config = dict(
    n_layer=14,
    d_model=160,
    n_head=8,
    n_kv_head=8,
    head_dim=32,
    d_mlp=192,
    vocab_size=512,
    activation='swiglu',
    norm='rmsnorm',
    norm_place='pre',
    norm_eps=1e-06,
    positions='rope',
    rope_base=1770.0,
    rope_fraction=0.75,
    qk_norm=False,
    attn_scale=0.177,
    bias='none',
    tie_embeddings=False,
    parallel_block=False,
    init='uniform',
    init_std_qkv=0.0367,
    init_std_o=0.0,
    init_std_up=0.0367,
    init_std_down=0.0,
    optimizer='adamw',
    lr=0.00219,
    beta1=0.9,
    beta2=0.98,
    weight_decay=0.067,
    lr_head=0.00438,
    warmup_steps=258,
    schedule='wsd',
    decay_fraction=0.873,
    decay_shape='linear',
    final_lr_fraction=0.0,
    batch_tokens=16384,
    seq_len=512,
    doc_mask=True,
    z_loss=0.0001,
    train_tokens=127600000,
    steps=7789,
    dataset='wikipedia_en',
)
MLP neurons of a small language model. Each row is named by its layer, matrix (gate and up: input weights; down: output weights) and neuron, and shows model dimensions 0-159. Each number is 128 + 32 x the weight over its row's rms, rounded and kept within 0 to 255. Numbers have three digits each. A neuron's up and down rows have the sign that makes its largest values positive.
Before each neuron's rows, "fires in" lists the words (lower case) most often at its 100 highest values on Wikipedia text that the model never trained on. A number after a token or word is its count.

fires in: "after" 35, "deaf" 12, "rafael" 5
L2.gate68:084154084037131141199128149182154132094069155146152117173145096105125126123105090113107103126069150158095125105146128100136129110136058149046128192105054075108142107132122118059159104140106106134099143113154167131087144147130179147182140141162140129179079227107166114104170130149074120071125165137127197126106126150140152102117096130137142143152102159084104110120081161111104100117125147135103150175118150140096134097130162117159139121144089091144107131151146175158160216156135163
L2.up68:121146161100123156180073221090134075156074135127160149176200128093160136115143186097141086153105154098128130128095125129104096174104106142112105169123158127118156125122123171158147177145125128136147155071118120121106201130171112143141119098200080176127116142119110167109176048188138129128147131159143160192153133204117135131163108071104121124086139114137140132153102077175103153131088161126135096104185160113109120128134107112144200075094114070131164051120124112143096173127148138
L2.down68:131105159124097111164116149172125147121134114044106169172146140136081098122136152093117188128138156078089180160203071095148136103110150108085090171139196121166181104115170150135127139144095117111142113104147111155072148117110167100147176138105133068110062107143147137083149134146115118142100135199127123197139150174132123147144172131134174092094148165107127166164163043105092115080093183081067132163122118132167109126097114079135090132107144132119123182192174129098109177107120103

fires in: "had" 45, "all" 15, "lead" 6
L4.gate111:142139120080195124128150135157124171132136133058125104144064088150138162110128136183101147158160095173095110113109122135102166159077112088069113101102075164133119156032121132153171140080111132130125159078189124143093115052122126191136124069174103103124113159075123131138112124122153116129150117143129144164102110177128098128127083093184140152137176141075156135091126131122174095149077096136126108102117125082157181166056094129100128069146067162085138098092112071102111107083161103
L4.up111:098112096086126196111136109037137126111161127210068129130111135110156150161141101138146108124111104071136123103127088110144149194148085176133137223150154148096101164233119167128159186106094161104110112128080083133137133135077082109094132124135129127111135060175105135100094107144098181126107073110137118148117129120147155114124160165112135167135128068099121139072148078108116110155123145116150108115089155098156080072175114133102093132214118092142175133129116156074151116128140108
L4.down111:140109076109110155144083114107060117114116114118105157102066129142094169118055158092086113124099180147146174138133159115146143164108128104135174155135073114079084148128112124141129103188133154121142182080052116146145017132101051076123088099108127116109041123112146119143127130149123120163143111204179110141080115142128191136123128131134105094107088158194138147145115091109125141131114085089184076146107143064138184128150129161106097150154146152130148109115089150117115085180137128

fires in: "be" 41, "after" 8, "both" 6, "become" 5, "spent" 5
L3.gate112:131161120122137180155141090150255129109127116069100144096111104097153154150096153081145139108189118144167120120106123125255113127138124091098138129131119083148135119100122126142122144105024106124143120190151148089142118090122067185138095123118146092113122158142127189136125144118169141142106104082115140157096135147155116118125164132137137110105145126126075127109191145120136120134093125098165128109206113086137107150102128152121135175111127119125154105146128119103142134129127160
L3.up112:123101159126136216116173162132229123154112135113151116120127148102123106129134126156127137143134131109134104127136122139109125078108135121163137145148143179127123135105139146087137196157000126149140121182108139160140113161146192201119167131145065117149136130193129000176165126120147117135092135165144131120082124136126096114143138136156103111127160021131078106095112152139163129133172105103140144109168158085108126149145153125136133079116125140100150150150122133138133146144110132
L3.down112:151130119139154185156083156109165126158159092129084091098201150104130131184201136102138144077153113140139101103079137124099083105153107106179175141116145151146131177088121113162169148088142106107092120104155137119176091090062151119171165093158156110144140200215112159100166071149099157095149200092134174131108200103134085144157169113173156109083107144112137168163145115106130159122154164107183101162107121078112165129119109139158117114097107132101179062152121164146152142122112164

fires in: "united" 34, "new" 29, "red" 5, "preceded" 4
L5.gate162:121093154138108107048116081076205150131125193159128144139167151124109126107156116064105150151132152146111059147131166198120112130147134150089163102184114060159207113110162176113118148117197167104127096038160188134147084140206129135152122133118084101176129100169117138170157154182147145113119132162055171139141169144113105119136129142167090125122113104130083142106091174127099124157156153106119182142108156081142111132105109102113159136158116120113158163125140109120154155138090190
L5.up162:153091128104076123138123110200143117098127114070189130075132043132160152168110091103140141138109103129088070111114067049071143135074105107136123184088186167119103100116113132196155100137121131147147102097110115145143128127067130130107128058143131079154123115212150110108108130135118146147155140122110057113075132172089140090166163123138128162164147092102139125122115136158124121148125111100138167129155059169087076067125109152101137094124119133084086133216079152102117157128113152
L5.down162:124088118137158113171109145132130120152108105141068155113130154108072172118100110102187135124122109156087150140209207193152146140141183119124138125126133136114164122115158061103050124123180121089138118067088155132105134115155131142141126080119124074152201175135132103152120149108120160068110150112163195117143150148096103082105118169123135133139138147069132113098165160169061097123104040115128110167079156090087135169149147089076156137124097145130149125164164187125146206165134139

fires in: "with" 99
L2.gate58:134137128147165142098153172122104160161088197159116156172066125144113091113178094192120103072093093107141125081082090158079132112131143123125096153068146139102101179203095098129130136110127095191134083145130132112162133083068100100136095079129143151143084120102092077097120133145182106132165168156076152204114138117105137160109116140144157154151179143117145097184141179152075119105129160165108161106159186160110172131155144148125139145080069111098067082136121151074123157105125083
L2.up58:125082101088162110124084172136128139075143163120113110106125099120131118106129051074122109161121165105170072107115166137167027099091071124112085138129090138118092105164151123152133177121106136128128161187122149103100092108130176140116131088166165159115163100126176077107143095107144192112163151153133074103102122152154099116156090080145086154162139127127085176120181081089143113057090158119079089150176113099085076168154098176160124135143078126147118148085062124122124148081170125
L2.down58:223156123106116132194097117132100115177142113164167177194087114129111171146153127110159115122121095106110100106104096136070098129114109110086134082137180145092118146077209146153118138130105158112123174108153127154113121123127140154114118069135188110122095129095148093065114163157153120104165122074119161067145065160137099207094156108108070159144099180123154128125179127104114105110149118144117161167134193144133207158103178126121154097086164114163153133092147085154093151136176077

fires in: "with" 100
L2.gate36:142125142205111136140173092102163114122188100154084161149104154145064054146092112098167152124172112099110091133120153146195085089077073100142107126112091099118107187061112093140139115172114123129096119116149119150151099158168108062180148086139122157148100126110204129138136153190166123121201117093102115144095172164120136142154108126155156152143080175123116159150139094104081169146144121096113138128139092124112118126165154190110166138112094078132087123152126175150159134070205179
L2.up36:102093188136066140137070111154172151122050081172149124062118065175131127121059127070110162109069170121171107048089098078138118141152158132140125109117073100116124173177162075208151093143142118097157164145094055105135133135117113125124143133107176168116161176147109150129116164150159157136100134145096148098111112128150078167108145091168155154124113204118107141147074131134112097161130139124087149141132177134097140148136121091100165105133121103152127137123144144089095094105172200
L2.down36:136148139115123083115122106190131082145078189184090104124123110158106112175136081113116090053130168151140177191108111116130079121152141089167125125083037177166163138114121112106145140137112171107109134164111073095143146114118133115079193143115143069135091116170120092152154107154139165064131180116126126166140134211101061131111128136112162107100090179125127126155142132155083062150129112115170150161128128122144095114110039123098151161156141150069165127170119150157109147133163184

fires in: "united" 28, "advanced" 5, "mohamed" 5, "ahmed" 4, "red" 4, "preceded" 4
L6.gate174:151122164156137107155158129085163170163097102121184157134154089133107192064150161093066126175122092125074120078159178155070120105132146140090110157090104105147164141089131119122072155098180129156124163080156200116145146139181173113155096131100084095131128127116082096174151095135163096171120168145095132085156147146162083149160124105155098105083162106110122161135118115078121081163120128093141141088094148087078179112162125052164171129154110102052088141111141119110128202146124111
L6.up174:168106082168117135191141119154146089129108225098162128132160154115139093107198105182091156097087163098113093167202132122106089139111115122135130071140160147116090108139135108178145131065145171111083058152043134101139122137130122165112123127132156062088122071158118134149107129169110136118116116170151127140140206127135124105153106134159114143190160170093127133095164055157157105150163082116062146132112110131095170156101125110117103134114133115118198098122103189112087138111109183
L6.down174:082075127110125117111163156129158185180064127146097133101138145086090113177160071109122166113132124074108134168130118127099181186152135102067144170104181144138224115160081107121120128099120149196103113085140182144096080060076165107091121115163133189143130172142174081136159138152098124124119128193129108098145116127188125135147063116150094086154134159114160130079119182164099146120116100099170167148100136140115160153159129134140179151117119142138208161173118102150131158153127145

fires in: "other" 21, "several" 13, "many" 11, "all" 8
L8.gate100:099129114084141120180148119169187150080147168112165214175115102121116110151101151149115088155104136143092082089118107076098103126070165093154136123105175191119129119100146115152128114114109186122079123135192161182129127122148098133153151110149132190060085072096134131155076150096099098153168193154155149130119123140120136178191132122076126102112074118139057126136142173120168097107116111126161165127176062141132074113091098106156161124128121131072103087102140100094077078110155152
L8.up100:128146062088137121142124112177179176089126173116127109153123121118141095125118096149083133091153166110085079093094092105140136128120127088109133126081111160159160110113140139157160068146136098130133056083171096109185141128165151138131108156134169130107105147069136116148098192083121164111208133126125129118121135191152113156110098102065204182176123131105123105092090160147128022156149053147098093097195116121179112095118081141122107152151143155131122109123134080113183114089177127
L8.down100:109121103099096094118119078154175156122128123127147111153124121139255118096141185121137134101135129133102164129103035060110139157105182084114000100054132148155102110134169136104138102092110128120093107089135118133153175205114124165112143118148179143083113151098140116160084098116111122107148137148135097108140152112135112137166155096096144166132108130106123107131056161124144123123151087106123123149194147152111124133156121115052176163112131127136099076095154090108108121136142102

fires in: "from" 41, "the" 24, "moved" 5, "did" 5
L5.gate22:136051089114116132101124151152143116142156120143046133135068168119137128126090114162145172089126129191137131157147122093162085057135107135150133163173155111157117034133139105124104133148162084097075140127131147119165111147150124117081160157115126123129197173127138124177138168111128096122126138101099066146096061144148125166142193139117183171207120146138109121081171143157130137146047072147089120124118177114123095171135125190131111109092158113085169119139096171111127115080201102
L5.up22:103192067157136144141052119123115129135090168115096133185106134066159095142141129125133162152125115144125116130103089175156093159160103131046101153123040140121107084127102138185069105137159115172114112116074084081138166152067169169069145120134169142155132149142080190129136155120115129167160116092221117124098141088063132132114079121105140128148148155133146119106147080183134092152146139156151121107166126113147113102163100107162093163153131096156113088091129065122133049122159140
L5.down22:129131136124175146161141089042127150129133116115189101107161122170081171114165117115117099117136116090142141092114105131110113160080126127140216077079188162098102178127179159123159108110096173123162136125105158129131087112139089131146090068088123172086124116135116164108127093139093161109117167128139175151133216148083152097121082079136090148089116090126148152171118133145179081130130173089214146131100100151094098123120142088128153080152129157104111123166187106113123161221106177

fires in: "also" 26, "after" 15, "born" 15, "been" 10, "when" 6, "made" 6
L4.gate157:093138070157097099124112148130108129104121152183060145132135130103115150170090116187146154110105179142103189132105102102098113161080162151141112154144185192095134119153122138151170111122056131157076128153186088128100145110124135091117113130159124140107132167120135159173073183088106163069102148077163092146112103212163131156118151155136140142139136163158106124167134180145123139064126146123150092121133154143118115188194118160090187105093190180163075063106156108075113105105164114
L4.up157:137075113121106092098189154108184052083102148181192126185109075140129054151105125104104167145074121167167131160086129082145159117166116112107160158127099080150065102129094129164141119176130126120173114086106112134157094138066110155141129107132109161165151120124123114110098102137131139096097115186138064112128135126081172094065151152087115138171090145103173058149165155141129156140133164128121158196090128138190080095118154152099156130107114137171085164168104136118133087154078165
L4.down157:125134106102120165131155145151131156145150165104110124121182215119049186116196112065085126136102128123168118149145126100137138128087147158157234118080182151118149166088125137100174139129090078143151122094180125125077187071128110081169116136133150168174144128132143131101131162094141138136132137150113125101101067101118103122149142125108136094080135120159042134079062082121136117058161164105118188120112162126097150088121111137161140137110092177119103140142136090153102119171197107

fires in: "two" 43, "m" 6, "nintendo" 6, "software" 4
L8.gate57:120117148147079152098161111113161174130148168164114144131167082141107115145196111106146134131110094180120048108124159154130177188161131135104185118109120156145091062122169146076117119110112167155167126089084198101092144108134128134122144074147138166092126060138113163110127140124126114053095115170120163135086199134148100136105099131064112113104059155085095154112126117038117116130154143142190114091158110136171129110122145154044172133078122128134164098077163148129092090122096126
L8.up57:177094138179161085142076173181152107098105047117092131124142128112117119103118122114136043180131192059141116110108140100156107113109159150090146162060146169082134118161132122149122142103121211125105157167139109110121130147112125139170134087153061052152142114147158147065118111150089133152091123114123086133072111137156111114118091128121146121119172139107058163095080172091157090125099147139124170075125081122088163135114064110110133099154095105110152126137128195173054141125113145
L8.down57:136145156128137081217184166153133184106145180104102159178184114116130119124097146093179152140172049084125112185169078128193132089101136115198107152175143121140138115179165096148156105100143159059103143081129100168145126074118126132174174154145116115098112142139154105107157169092129107206123206077132144140134167104127106147118162125131098127099093192130130113168149128124096135078169100130146132127109136156165103133079090120115120146110121145065111104152197163095109164145141124

fires in: "would" 27, "did" 10, "found" 8, "should" 7, "held" 6, "around" 6
L3.gate84:158116068080148104134110122095141104110164134127101066120148111107119138078148129100093129145172129093144061057171128183115104161093121134104138073124102106105137086086189130120112105127129105099089100110140100101112156137163125095102069144109116120109144092098073123165117150141149132140177086152096148151105105141105124126190122072119156171084066133133125176184130171077123146148122090134097115138120128117165143171246119094072116073170079159105108179077191136158165124106180119
L3.up84:104190137129101143114116163151141133071024106082166158107141131170135104171073178103187153083181132119114178148020050103122119131150115135106068116109119169176102118081126128146175149139116134169160137133124110190126185114069117137140130173086155132144113215105159120168111097133136074153132147165137137165156142137156131195116132138102153096145133145092154081130122113121105150125120157129073110185166090146141124117125131190119151129092179133167173100116127122083142130130132140
L3.down84:105097146170083168088111072160115124108112173106170139166102175121119134109122148187139165152113101177127100173135139141109075084149130075126162127133177169126095166155080090153117089084136130167132147115057086086192099100110194149107215150184110112115135112142130125111116111082088150139147144099140112161195137101109132113074128140077128155174153132162147113119133080148072170146113151153153128140169135136187131167096182171086197192129178127109147071154117124082131147150109125